config.toml
n_layer = 16
d_model = 256
n_head = 3
n_kv_head = 1
head_dim = 64
d_mlp = 512
vocab_size = 675
activation = "swiglu"
norm = "rmsnorm"
norm_place = "pre"
norm_eps = 1e-06
positions = "rope"
rope_base = 10000.0
rope_fraction = 1.0
qk_norm = false
attn_scale = 0.125
bias = "none"
tie_embeddings = false
parallel_block = false
init = "normal"
init_std_qkv = 0.0254
init_std_o = 0.0
init_std_up = 0.0254
init_std_down = 0.0
optimizer = "adam_variant"
lr = 0.00167
beta1 = 0.9
weight_decay = 0.33
lr_head = 0.00487
warmup_steps = 287
schedule = "wsd"
decay_fraction = 0.594
decay_shape = "linear"
final_lr_fraction = 0.1
batch_tokens = [16384, 32768, 65536]
seq_len = 512
doc_mask = true
train_tokens = 171800000
steps = 4793
dataset = "wikipedia_en"
MLP neurons of a small language model. Each row is named by its layer, matrix (gate and up: input weights) and neuron, and shows model dimensions 16-207. Each number is 128 + 32 x the weight over its row's rms, rounded and kept within 0 to 255. Numbers have three digits each. A neuron's up and down rows have the sign that makes its largest values positive.
After each neuron's rows, "fires in" lists the words (lower case) most often at its 100 highest values on Wikipedia text that the model never trained on; "fires on" lists the tokens most often at its 100 highest values on Wikipedia text that the model never trained on.

L13.gate376:175113092136226149097154133143174141170085149103124127118067124139118157110070122146120114178116125090154178142077193121125146122199113192126135166083156130160135091093073137156140097095114125142103141106149154119075113136077127118128128107062116208139078126124094137165159147152083185107133118106101115159077165196158144131062123197166169139105127121116109074115114159117133108132088099152120182203137074125152164104085159149111144145079125127101132087173144115145107143140128127104147180219153102125082083153131155133118091178181128161137116135150166136138132131168080142073
L13.up376:116086169091124162091164166054141122137158138186143105125093142156168124122174156170149145129131164184130152158132110099149128113111071068143153173125136094143096172107110107154123162190137135093158122112152084157186116163172124196129093144052089156102146157094107147094134161153126122163070124139149051148144102102132153203138123129092035138104153135088161048115074114092137121093138120115180093145142162141128082132079122104112113135144186155125137154078111139122137123082098111052112107059143123102046143166071099163123127142128122123135147071135095196093135155127127221140
fires in: "a", "and"
fires on: " a", " and"

L7.gate44:119107162159159108112136141210101135167128123147153181105100123161129194117087108129154112098134175097153133168180116139116190152143043119113184098153166141144132132145118129117144064115074134156107106101095132082152106116083129075153109105127129092157144120088100096092129142160152123165152164054144163128115158157147092115151111168135155173140122081137197163108097126181201089118072106165144152094091170065135109124139119086174144133090094098121126145107131072190062151144104150098134117126167091129111204146120061074158104145129157169184143200102132150125154089091208123091
L7.up44:064134140184109169157105113112167154101126118155101163102136158140128057122131179105137099176131162170113180129169112128161150106173125212096132109144102125146162155089069110160201136088104146157154128088119111166075168139120118132148108108106164159148142199156180097113073189116097106125159174126143139147129167107161116155156114111134091134128098168163138105142111103184093108072124132121164138156129133117130173115067166140141156158116050157142152130078125076202094126109100136161094156078126136116179145119128130053108129096080107150133110159190118086070146153107054140116
fires in: "when", "between", "where", "childhood"
fires on: " whe", "he", "e", "o", "os"

L4.gate188:112085129099124118144154053117151149127081097090109062182158123180130187069153116128115124088121148158140112111139139155100102094092137161181118149120113151195160189170082092181126142091175165093134106128147136073123172181127158111119112052124136119162121109136183143135116138078138132148131114158110069127082157129137111171099123115114092139061100175075123147100137105186141145120143077114116112041107179074158076135129203159083105147152145160079150118143116094142100161093127074113157123058121136122103117151087146076100089118154136096114137131142096152088137088169137140080
L4.up188:087125113099101126068156159086154119096120091145134138128136099203157152104195171131143163143188102113074173146147071123108197110158112105145154109101145147108143069125140062104131090103071052128101076178110146150089153147119112145097191133188095129148083097185155092155162096167150105091086116125104112139136141139134124142128136145117204167109137125112118051133116140080125143138096117139138093171138128107167163107114134138154081196131156185165145114167110135117079103145117078089144161126123145051085144150134143103119085130167032118168136140095136080142102167202087090123
fires in: "been", "being", "later", "beginning"
fires on: "en", "ing", "ater", "r", "e"

L10.gate344:101089141207086115111168141059203158150134126100104163085113126143167103113118105166082064113114136185085104146135191115159109104106123131144117162130131108095131155130145084165146136074089092109167082126121145124120088139174105136136143117131134135104153126117112143176097162113160162140123108139116150166130094158112141122140158069148084161120162111056113122078109157109107151115093121153140143125059109086140136108113164214165064109141085108124157112095140090131125147115081129116130122148026098182094075100085146106052124147176143077130220145116126119127143195125122069172
L10.up344:210114096108141076059125125140149123129074068124126170133171194158100147115155136147140101093145070110145160099052108094172133159112139138132093079123173204150157154120106125142146115151125115090087119164107129127152093118097119160129190167092153118125153118160180082124154163080140061128086097150136091134149126147115118149148123129144156124073155124116131079143083104109090175032128114159116142139096145137121174085177151127078181124136172119203138110078095143145089102180158127108107116089197055115101126135131133165134147102158135131134227103152155113083145117081095124160
fires in: "a", "as", "according", "after", "at"
fires on: " A", "A", "ar"

L11.gate171:129118140099112139113127141110105111088105143104059048094089097097106055153147134127179114129090138154127116161230094177134117162122078072114085132149147179169088131094131178127095114157111159156129152162149106099131161122071145084146129093120116134158104105078066103126181112122142161125116134153144124142166093114076123098105133112078111178112178117120113176129125105119079109158093141155122110117112101067199144142164073141172193122097176143149129119160071120084093097080136151094137094139153160150120136146159186068154082129151198124127103086124131147172149108104129144151
L11.up171:125189072063089134130125142138139115078197181164185197099074154125200103193103114155131174125077131139131165159097151123122115189118121157114093235145089116122093156132120169181071164190141100140125147169165114151087122112148120127122100160069070105129126117031147119162129107094125162116101121128141083159103133102109156118130126095150090143081172148122124055106167071148172140161125176117136108112145088135095132096174139098041092123125125094140101187168078159148105170149110131131124136112105183144134118130142090138156145163141175120133181132118104130123137125185169097090
fires in: "during", "after", "to", "since", "before", "of"
fires on: "uring", "fter", " to", "ce", "er"

L9.gate433:127145162115126162178130138160162183111097138074104099088140139126164209121174135189110151137065124126103113120145132157128112080134144179101156141156115103092129145121149093100176101123128088132158082074139155134148101124106111087131107120155132174134149174159115145137100131154098134133178129145123202139137094124097112108139139063168185173114086165111153154111112154049129114139056154197093140091138113079212126181093136126124198124103107126128132126146087094143080139124164141195130088164144139166117177151158117161139173160138146111185078122070121184161109117136134163098
L9.up433:175143139142150123173117156099155125112081113098157130132098184178118097047098110142148047157135123132123077146099135114126074192101125088128118196039109101091153065126119110173135145127187104127138126188182099171118150156157115109076143109162094134170124101209187124121135143143074028143098097127158182143186116129114144160161082151101165149174123171115143161178129106154133144131113163085133087100177114151140109128123095121128093086138144140136097108055193109125188139123080130080100167143165117165171174114170107123126113104094120169088093115066138163085147093108132125071
fires in: "january", "february", "construction", "english"
fires on: "u", "ru", "l", "in"

L12.gate236:089061142109056113103121120093186139110098158122116157125058104153146115107108185162132125109127124127096152150081157124099101163158130101135137139123164105075071056112141135175161124129146172176101133134175159098121146166153175105148129106133096158138128135176150090134124085198145134134124136167122138093169085168118069153095126112105124140136162129137084161186111128140091141099100127156159142146122216063152129163150112154163160087118159129141067152174104100137114061130171103080152198114103140125116108112141112136113157143081113140097114121121176089113079132138035159119
L12.up236:141138132077132136116135166137157137108130080136083147084161136080098151134156123194063151084144076175084139131077187092114117113137179131153112162149139117129140122132120169115106143116112108153147172165126123078153089148171164133168144107128201093165218093156109145113119116103159165119123089168107075118111124139123070158147056046111109153110130115113151141143043117138113117148111097142152119117093130106163146136137104125093092191153138143207125228105130138219098159108159125148174154185139178201099151121200110102110095182096118129155136144070118101120123134133136149093
fires in: "years", "may", "weeks", "months", "days"
fires on: "s", "ay", " year", "ember"

L12.gate24:109093106100118141113141144118166128120129127178120156155134123174147067158144111085123175146187148110172144193144077184180153164092139110153138075136102092215189162176130142154164132095162091118161157116146129100110150111150161103130111092120111083160172116111160098121136131130119163119145104170130146128058141133128092102112140142134104154116185167119155139090143189106155064115090089132149108141128137050198158145147150122231135128124176164099097081124155108123158146109157144168127137110167106134083120136120133092099082116099198183104077110132125146079075068098090189175
L12.up24:142109115166113134198062136134165122100157083157060130143155184053152107118102138069106114148142134135155119136117132146127142105151135153142072128126151149139141162143115129111130072079101140139146084095082123112105159145142116147229145109143113136092137175102140150145140133104110106077129124182112106105103145116111171136101192160080086142191136146084096151191085175122119145106133120126127060143090045089161120127169169111096122045100090097155147105158167111098105114120113115118133105130115078095155175129070119068124089064105215063058136151079113150106120119083135091137
fires in: "where", "when", "the", "world"
fires on: " whe", " The", "he", " O", "ld", " A"

L11.gate503:147071122117092086119116123102202183131104167118074090118174149201126136089134028112119142198115097170118112156111164127097166083139155085125111139173174117141108095088103148127129131131116101119108131098170106116092162149100082106142090187182115138206079138140169145066139152179075130112121145107111083149096096066080121148194120124150156163127106087127112150060174130181140123135107160141080083048163089118165106147115175148138140116122130076138097128123102157105150113151108113116147134165096129147155113084133119169121181151045172099170113132116113127122142132175147195120
L11.up503:131168125111080116160105121140095134135142086107073102111125095097160117117146089156105097123167113163140167104115140118150113141147214155123120149123158123141101145095153113163119178073139173162127137129156105165091130175110063140111157133188145090178133127130104103121159158137100105067113139150094116146192091142146160147111136147104107109117096164150122142077190149150137088159120111174062129069101168094119110103145120101114066073093184081160142069139112124110094205147085146140139166156174193135178112170084135143169141171131241127141088083060153115139113115163084141156
fires in: "american", "music", "january", "america"
fires on: "mer", "us", "in", "u"

L8.gate92:144080140143106051113089113128198175193166103089148109089144180127120113165146127176109152196140161166192162158111089155164115121138141183100158094165105122138177150124060147111146138120141143139141133086210124196165130128120092124119096176062115129120153177120173157164082160147132145104117104067127160091151100136115089182109074153119109152103105145112053171078123126131101098106073086160135163065108124083148130109145124150112140118081106094174134121143124119175093136115110163158077075138104116164099120112087098108109098169113174104147119162110079098132151085127066132061
L8.up92:070165104114134191160123127133147144167119124122190093139113127075159148104208140173126130176116099110109101125138061114133132169119109108159100192058078171151173111088091153145144111095082113110174144105102147084153120185163205137125077187155108035124122160137141178203151108138079156076070128112103175136096107117077133150174022114077154121073139130114142146105111089120130153124134165126130125141149078133086133127178172103132194141138122123108116098076127108137114113146112112115162114149174111106146107117145085088054103131147092145093120151093166135143120140114128085140
fires in: "july", "appointed", "population", "japanese", "syrian", "february"
fires on: "u", "t", "ul", "ri", "ap", "ru"

L12.gate176:096095142175130150086151099115110159150133102117138149132069095138164173151148149169122183106167093129083150191070140164143113180052093139132154145120127115164131161170195094177117103093092120146081077107192096144136093097141115119053104087089099096100156076085125168117078101189146121142119100134161164146127125093154132114110101144134100161137143090116121134108128147088103117098095125130088177116132138112146151165113116144144108111098118199097088113146141120149150119112110133125059163062227111157137116148104128195139111130137111137138094182139147142111157111176169163149
L12.up176:153137166106158138130135097125124137114139218125048084145093099175154151122180133154108137139119131125182150130080137134122140123129136125124145184156171150089135098128104107166146086161114185141070097113095096104122110159137069093136153126109173075140090084094150156170104151098135159112142164092087097085080121074185092089190123164137106113163064107133054135115130139136165110117127135139108177095162147119121086077125174160113091078069134127099115090064146142167228119110176137112086151109126085086107141152144148138133138131183139146121134186178113104130158115099092163093
fires in: "of", "total", "other"
fires on: " of", "al", "ther", "ly", "y"

L4.gate190:115115154192108149161056084100131142139099114190102048108117129124093128131192137145168137127139123122111114156157125143151164086099120181118092188133108099151137152197119124146120099121124136125020095201125124136155155081090121128099134169172128180100110102092121110136115100134148100205155112106137140105089066156131069123114072151116148103126188131117150106187126151135175095154113105103176099087162121092155159146124105123164125141128116093098098127169135101226123142117143154148148168079151122138108137156091139164163129078125177105207117205119134144161096094186173167161
L4.up190:153155147154163151131047155089118128128103125168160049087165113125063091092159159153171139132110179148153121069149108151150089130107107163126139120154103099188155159133135173138144115156139163105011100215062119155107127100089086150101169162176139172132086132101149071138148074097136112167109108138154128085103053151154093144133095118152116071151135097109093073166171122148174081100146074161120116128120123080089148092103115149135116125107078073140112103160138137174116144189140126155171144073095181122100136160102100145187154101155152086201115193168164139145125116156122158132
fires in: "of", "become", "different", "website", "mykyta"
fires on: " of", "y", "ome", "fer"

L12.gate337:124058060083137174169134103145184133093058069146103081160128117077120080102114174126108131163155161125115124138241125152132116134123133107093142106100117163148134126119095150126118180122173131145087119124113111092121088154093096057135165162116140119148164117144163079140079184088177139111126132131091088123097103118159088198127116103166154150102099138083167105038142128120140133147098137138135076077140106095154147171121187130099130102194151091113136092095173099118208082145116092144138136105067105091119163132154096158108124063127123182134078125076139124104133114129170119086
L12.up337:119140100117141179125102122112095132153106141125097141097179138118113125105192104147073125118150113117093126136140099146184135156087108140180165080182116165140129146094136037112174111110098110169106153097137180148116182100117143159134075103195075158106152178170114165132141154164063154139158154116138113089104116139166115176124135138146084145177164086166103134039170152101141152122136142155159074135147092098106155149123052109098143133161176107191150113094137181148098135207153128155141108121076118164075125138112130126192152150134195092128094228175128155139129159122165143173
fires in: "to", "not", "they", "also", "cannot"
fires on: " to", " not", "y", " also"

L4.gate400:089063134136053114193088144059069093053121149165122147157126183181174161178095127122110153162089126084069134134113152126123110134130157167112113149127202127113167128163159104155133122113139116131128140157109137161129108157101151126200114076120158171113159104103118135058131027108080154167137079072158152118072139149119103197128050138109230161149120081145117114113151111121113085145146121165088123110164140121153153089153151133139141138103116114101094142075164127145134171120133150070130156175171119154149099118097188119146120126138106148124143119194090141144151098091109117135
L4.up400:074067124100139158186081162149084112147110136155111150153113144111118082163134186108120089141175122178111171137165171156113124083191135131156126160148106140159179141143063135120165111147050131207094129044144146172125117161134151166150160169072117131113134114124153105121090128120138115145120104079136142145096109163105105115153078077085103134122086128149086056095164183128142073119141130128172099130115090144120099078103159060130051100076155110148110166162136177144055116056118155113106155175118133156113208094101153131108149088065150085102133173149159116080148119180093089150
fires in: "when", "on", "however", "no", "as", "it"
fires on: "n", "ver", "o", "s", "he"

L11.gate226:084059090112173168147162128094124141125058123180093139126130062181141101145221157146190140090105075112130134146154125139098196140097141130143081119134131125181082110140127096129136197127150116145105121110122131145115126054057173069135109113160131120132158168101082075162114118084137108123114126163130167167108073152068057125145125136131167146122166197046150144070119112119110121157122068141134099151150123102175113169135116135157202072148108106099094114156133162112148116166094122116112119095047158098151098140133154074133167048166149110107053149126106160167122122135159129159
L11.up226:084075088148170069119106106119105103166112187097153129135099176123101115142141141104089134114167193151164142193144100173160146145145164182140117108118133134114086126080126100105143163163097205144148049112137116108149079098143131140128125120168109145196117146107101200151160143145087140063154081124102121137110171095148168150143121118118065153172135097112198127088170108120090101159113156102091124133175170087101141162152127077180121109131149160142142117127164154082120093149133110149092182114067147077097083196113139117141105125114150139093195099181088102041109139135134150081
fires in: "to", "and", "cannot", "t", "not"
fires on: " to", " and", "t", "ly", "ot", " not"

L4.gate53:071106156173161151122144091092126212137137101144076134135071100147156064100140128179130137114115102139120161157139125122142130143146080062121108163138164164108118087246155092138127151139110130188132091104145087134135117133125117140151131168095101132112148157167123161099114145170114157145119088156165143151120105164101069147098061131128091151126129149163061120081128075134105160148123148128143119093173098077133118190120077097135125147137134120047087141146105134137104116123176146162155158102175098144122088139143110135143116162191182173136193113083155090121142098124143194120
L4.up53:108164164145206111105161181073120191181113121122154148138118083128092067102145126148131121097154146116148123044125110118161115135146093095078188075125112161149157105122169167110154121207123159096132127119091073148083084126114110168118146122063077147141134121128116202079127146148150152149108138142177141084111119125077057128135091097149085135143108150164134101084152059105123160099122155095135154157109176141030135148110093142140111149085159164082113177124182128127104114138182129144126132044133140130122168166168097137154132160160103160119184125142141086129160133095160182117
fires in: "and", "were", "born"
fires on: " and", " were", " cl", "b", "r"

L4.gate47:111080157126094119117136124141111166124110071106134108127134222178165128156084070174091131146128095153176176154134130136162132169092140091115081135145111149120115178173092103154108131125135121174146078167167081111114125112129163103144110172127127110132107130125149141114168177140162086099129077113136127173170092114126154149103071170112092119127193132114112112180129163048099130144125145175100097101112115081166169084143117100096070082086079097110136068122136092168068101135069112133107073171124129120109134132125192072142128132150155082211097150096143152046140096122177108123
L4.up47:149103144117150080169131095093151125129122139173164132116174122081075116144153193151141091144117117139182153124093146137116067147108099108147219118081105094102148167138099142180082115147106161081163082125067118151143089149165087097137165082104103150125124123129187161133095071066124120162121129145048115084085132122116128099201134106124057091120143213136112125063049108152165128114124114059105142167098129160087126097172192185134119129101205106173089117111137127158121143072177158172122087073127144145114101124098150163073177113106141124102138165107116113152150139137121116143
fires in: "a", "as", "after", "according", "at"
fires on: "A", " A"

L12.gate104:148134079109143155182102077131156192156085144128078084121104083126144126112204192083082119144150090132105124162216095132150155156144150111171141113140110175155139154178092077059162150112092083197107165144124149101113164117120130136120141091152132128126151152113129141184122075183172178128071156109157142124140106211157068168087142137134139151140132128121110156061127128107121136117102150131155088144189061124136160175088142118128143163067193091124101136114135159166126117144131139095179126132038113124136134157131123101127122164161159130078113192138143139140124123123188132091
L12.up104:106069091083168155161122103152149073098105075109130136141155159119124111136149155139163106125125161142155119173190116144154127142173136125107121120127155120200112132113088189104159128113155101126090131157115119150142151085110136082152149119153179177129116157138101101156058133136157178121104093117138140162086171133131090177166091198139134150097147124105175159080125101116122138156113126091129166180123143080109092166116176130103144166174169112146140157145162089120153084140188125089174160141063142103086100127127145083048158103116110121116052148136147120161063081101212122140
fires in: "they", "to", "t", "people"
fires on: "y", "s", " to", "ers", "t", "le"

L12.gate50:076069106134167106129059146146119103134114081096152102050141126191138145108119112086123119081108113171137134144154083136160095134198153138123116140132171147106094108159155108119149176156116130161178126077155104083108116189088131082125114146118120131114133151156110128219114109130097112102102162061127119133160086181140058093162224099085139147129165106122194095082150134090140103133098137150108168107104164084109129138100100131163151086153123088133094125167136106134128138108157122124135077180129162098092112123089177169168140135139123120108144131161174165128145131174127167151
L12.up50:064160137120098084153131129108124134070174057137080067134071076139152196199179136107145157175139134165156159131154143150074099194142115159127162143145196147145150079144145149131128079143118098125128117140124065131108112166150104127135172102108103131135106105133123124238131127159094170127138166136099072171109158115126098112128089131109139127147140125155167133124116128109150122135130191105140106144087090136140183108084108131103157083103143079080099047183130125117104084125116117166190073136148120146103081125157095145166164166156139156143192136173135174199060146152109093105
fires in: "before", "then", "when", "after"
fires on: "n", "ore", "fter", "and", "l"

L11.gate405:136109102116162086154051107124158089140128129167071075138127157094128169131161145122104137140112102142094094148145171155111106128177127117116111097107116131146170133182117130087098043120118098136087098122107118094128124080119094181046166096053120082094168171166139145200142188081143154161112148097116149123072128063120083160155157142158105159125122156079127173088145162195131085126082104171150149071091136128138105177113116077066114170203063116119118116141154083114115156133134154179121109115121109083091171120059073061122138130101153151103188137113141084106088072130184094070
L11.up405:139132148096146147178169058112148128116103101180142114080116118128184107087084122061079142142106119177148139137168080105118103123109074126117173084143145137155150182133093110106101129163174143154172151117144113046052130090153090115161127105139180089126177136114072162170127138154216144121119127118187091138137081164130049106150164109130131138100068145138178152130133095176132158124121136101106099118122159119120063095094150125088129137093115153049165159158109169115130074182131102112133136132133177130162114135113163133143102172113158048179142166165099159121135121055153117127
fires in: "they", "so", "we", "week", "young"
fires on: "y", "e", "o", "ou"

L12.gate161:070076088118147096106160094132149118174120121168115113117156220210123096135123137151148056109136136150119097159178060159130075142099104113196091102128131139140060089160087108118092122104083099167131138159116170083102093114114171116103130124165116214145127116136101172113125185152088166147091168164183110101122156117112095123111090108089144162169134094117170107093191081134086079127090106130121077118082109084102158198142148116118094180117104061171085088146136130151153122171103155170218209085092170160112084142137144139077083158138176140128147163123100155058129126156146129146
L12.up161:103101145122154090097113083091078094149101147147084166134100132186152107115143099115146102093192160095084106145171117134154186124149121114131115093104169108235099091103152116126181139073160158145098153097101140092129145113115175112120133143106165140106130111119078166167141157138099048089092161117142152124167191103098110140173094119170116123128149114101118100098119139119145119164124152152097154096102100131152184230105136062118119094166163102154119141151194106136142105149114083135132135113053129108140103119065186102165135075180113110122116141133093114080103120125141117103
fires in: "to", "helped", "help"
fires on: " to", "p", "ly"

L12.gate94:130105128159146110008164152158118177176114116123119138124152144169146091133114142199092117135107093157171093173096159134152097190139111095128169150157128113117120116096134120129084134138090084150140106121135106228178126063124157122129099066059137176192129173139087150131112096143139079136130107138135141131122148140141136167186080142123180154128179104107124142135118143153083199116102136138103146121171127070135122102080151164111102160141127125115114067154049110126114134154135157134132147130147133183133122088146161073126054171092118137107131071129124139125201120149113125136
L12.up94:150157101099100103087099125138127128095092089121156162116081189134108123090123147122091123167144128128139069100075183103100160092114093137127098136094138118124134126172099150116138059118135102102177108060125106121090131135106112171145175093112133129135094117132092158097146179101158152086117109116152136161143101117120070044145167052130067125089118233056141124142157153088162134181109087180118133191088166178144078107112093183143114169118117125141120134115107141135134150105167117171147109109158128098123104120084118136118165106081113087108128166127197201127157137103123170063
fires in: "a", "after", "as", "according", "an", "at"
fires on: " a", "A", " A", " an"

L12.gate441:172129080063193089142099120081157180127099094131078121130120117145110120138119170191177129133099119086127185167093203169154116145142140106160135100104182183161099133142122131161177136103093082184129121099112148073113118150139128070148136126085086125154108158124064098154124145163167151111192149141147119136074083147124114139119146127124135144116141132121137109083141092096175126161107146218138109142129074132089142151163129107155169173106094123099045152161162080153149098122116123166101184147098194104110181150090090151138126136141087181179142125154107110158119147105208180100
L12.up441:067062069113102161160126112126113159113047050182104098112072120177126059163135167157140099150153121125176125153130101179111128133124164160120184069139168152149068074130099069146156154162118081137117087104098151104149165104064151123071116076159134151129101148128166101133131114132136099105158163132134108146054117156131124125111110130108174151145159129122115150074079126080093127164116113080124143172132177122106123150133170055133109091139145086151083107174164168137142126096168162063164172142062153084107110129133125124089115155148104127093183108192092103046154102116102086102
fires in: "to", "eventually", "and"
fires on: " to", "ly", "y", " and"

L7.gate440:139174064054115095102151073116144121101152131119119077071108115168152142069125082107102133156129146164072106155095079146115172120108160141193103144181098113112185101150141104113164113148113146134126146087121127099101123107061188063057166130134090168120130132159117173127111119150161152159059116169159172117150165153065094128159074120097121172196121202082176189126117129169099135102077089098091085113127093126125103145132084114174077101156125136131118157155178082205173127149207148177124159131112151158157110144059149213136128100115127163132157180066142161140102134106167135095
L7.up440:140172108094163151123115131163130131171117146124149119132167100144149198201142113069139171115131128165165142085163111105161089137147094137099151082102118138140150135174075079162102096101131102140176051065124112083084106131178146079210171082117206111117107146057176098182161147113146091133087085114089147140078094143095106135196164094110206119086066130138177159102123162114135147168131149168120152150140073067164164105127179077112121095125108162124138173190152142104086132126064095147156215127140152088082137112143103114170137104063070127150110134184110128142140139133128129107
fires in: "they", "either"
fires on: "y", "ol", "her"

L4.gate119:137068154173119072131185141166115116114068090134091141138100160185167108146116090124088144127117123119124115117134102128153127119147115144133119159177180078196125156170125121139200097121101144154091168241105168130096105144120132152151113187173134140114121165105160122080162102145149159128131098095122155119102141175168187176038134102113129124132132099110105116183099111126087106158130136121110101106192087115152132078095137087140109152106076068081146154177117065176138092149087153096116197119184135151200098097152144109149118105105106102144160160135080120116164082109120142162
L4.up119:182083213213155072170166168185136118073101129121140153134123151199142108144105110100091132105123151118135117056153123107153160175125136156106143132172154095204142134113137164154203115123093156115084148209115159134074120167130110139155112182145137142154099172129210111100167122136161153096156126108099139107129130152166182154070145099120104136109107106118127128151125098125109089127115156114123132109171099144134154104074142151165137099059075105132168117180143090193125073166108128097110169103180133116179150104148116107131145132126075075129191175143099124123169119091113110155
fires in: "where", "against", "when", "again", "agreement", "around"
fires on: " ag", " whe", " ar"

L4.gate158:125141113095167173115149150107085177178127091166090113117125082165087087097094149142127141116083159121105185112152129135130098175131096150135155096139142174075114106143123165126074078114073111111096120177160094131134161136165094053200172144119179121175158075090104141075146116118149141170145120082112107102167059145140051083094094172088100111121128135101113136081100159133081131051165076178118128120122167078139163129154189142115124143167107133144091096109146185147131110082135160134129145119123126195099101140127121118130103132164145130126133099154110123098117150084144090115
L4.up158:131142130161155123122128075199122122119080122112133127149145103079130163214120130193113178127077130082130127129181150129063117093154078142110120172118120112103125140114111101052088202177085078109216182092123122156139106138113130090137161141132120130149064147090096120128102201082094129100146160126077150188106101139110102166123103102134122155171087125142134128097147138114159122124138208165164112159113179162070181060116192129160101119098122148098152144117146112148140071138085097159087152093132111097121119066171117156061181081188178083120070110098158149119119148097090089152
fires in: "early", "assembly", "primary", "only", "contemporary"
fires on: "ly", "ary"

L10.gate17:158165078109107097132118113087163159140170109178121149128120089104174114153112152133148172125143141130182241148132122130107180161189157098140149182128122113091170135066154138120144051108135068164132122115115130126141067070147094151093180166132031119038131113133108095105098108168134165084184085106112141202145166102104135077131152138140055150101146159153119147189071139132133143079110142128172189133070132134132162139141159179111134176119108166118154093132132150138126115173118128138100154136133104123098080122144055082150122118162123110117125126071151137137111120159108108101
L10.up17:131092120229093132082064106092158152118128144109142126145094077057169154130148134161142181171125150147146127152070107149113112101154141124154138173153168136075118133140131130116179125124105100128130141153094095112138125083128124088131170136144140093127109171075111143170094134100090132128141210113111110137128107109053154167109126121140160137141117093111100173150140127107195101150117149073094142148096206130050077131041169113113086053160143158127120157088125153124129132119144147191136088115139147118084171184099163094170156097163140142181114165148118135154104117082157120122
fires in: "of", "all", "among"
fires on: " of", "l", "ong"

L12.gate123:157082065119137200142066080146188139119113120127040108117179142139115154144112077136116133104139114125069157111151135140189157084088204069177069127125161108156141106105135127161116111141082143133088134102162120132100124122155108081117156133150136184167107151146159131106176150085135176169101170143204147063100123182122096103136161096096117155180107102130125128067110150139176086105095091141115077159133122134149133119136106115124096111141109154102070112205107122149143091128143152147182208160121137129119104144146166180150116161084160113094094093178098126104121121138133150154
L12.up123:133120077109192188153104145160114118179115124180119185150190148148131153098134140140123047183120125108205118148192177128142137127081168115131150104145165099124078143128093103153138134183149122165118124145095097106097131077134166139149152098129128098144120118121162072207147138152189126149173145119175129108125149088122136101071200060138146135091068141181108105164148103136168099153139173155143147146126149091117126146107183146165085108165174123120131155093141180123092184172171127123154143151090134121137166107137096107116084199099138124124115199097129121097138105141091074112
fires in: "this", "they", "these", "there", "not"
fires on: " Th", "y", "s", "re", "se", "m"

L7.gate53:104169103115090134125139105176131227112150163178107141114132146079149158141106106113092108138164159160079135132118160118142101127109115117092205134117164165068133133157135144200135146094102138106098130119103098110130155134120124092061123094108135118155146183137100132175191165158174116130124089145097157109083165220100170173117169177128067140092132106064156149144117119098080209173114117123098130151129158119106148121070090075164070097156176178076204146132121106137121100183155112194113106102119198131128111101137155164079123154107180109110088124096120148159169149123093156118
L7.up53:196134161163111132159155154089135071108143144163131144117095074135088079090139147164114101079163091095176063129174115125104133112105119101110131150196117116162143155149116155156108157123119107092122105148145187144221142095164106177093153087129138160153122098060110094162098114160134148101143077134157068137115149009152156142108118114125153140164133140146171103124131179179159113159138090126128144134110178127127101104150156173087167092182156130101141154161120119156126144055151108081078159115136062179163148155114114159172153082079159114102188159143128161154081130157097102116
fires in: "two", "three", "four", "five"
fires on: "wo", "ree", "our", "ive", "ur", "ro"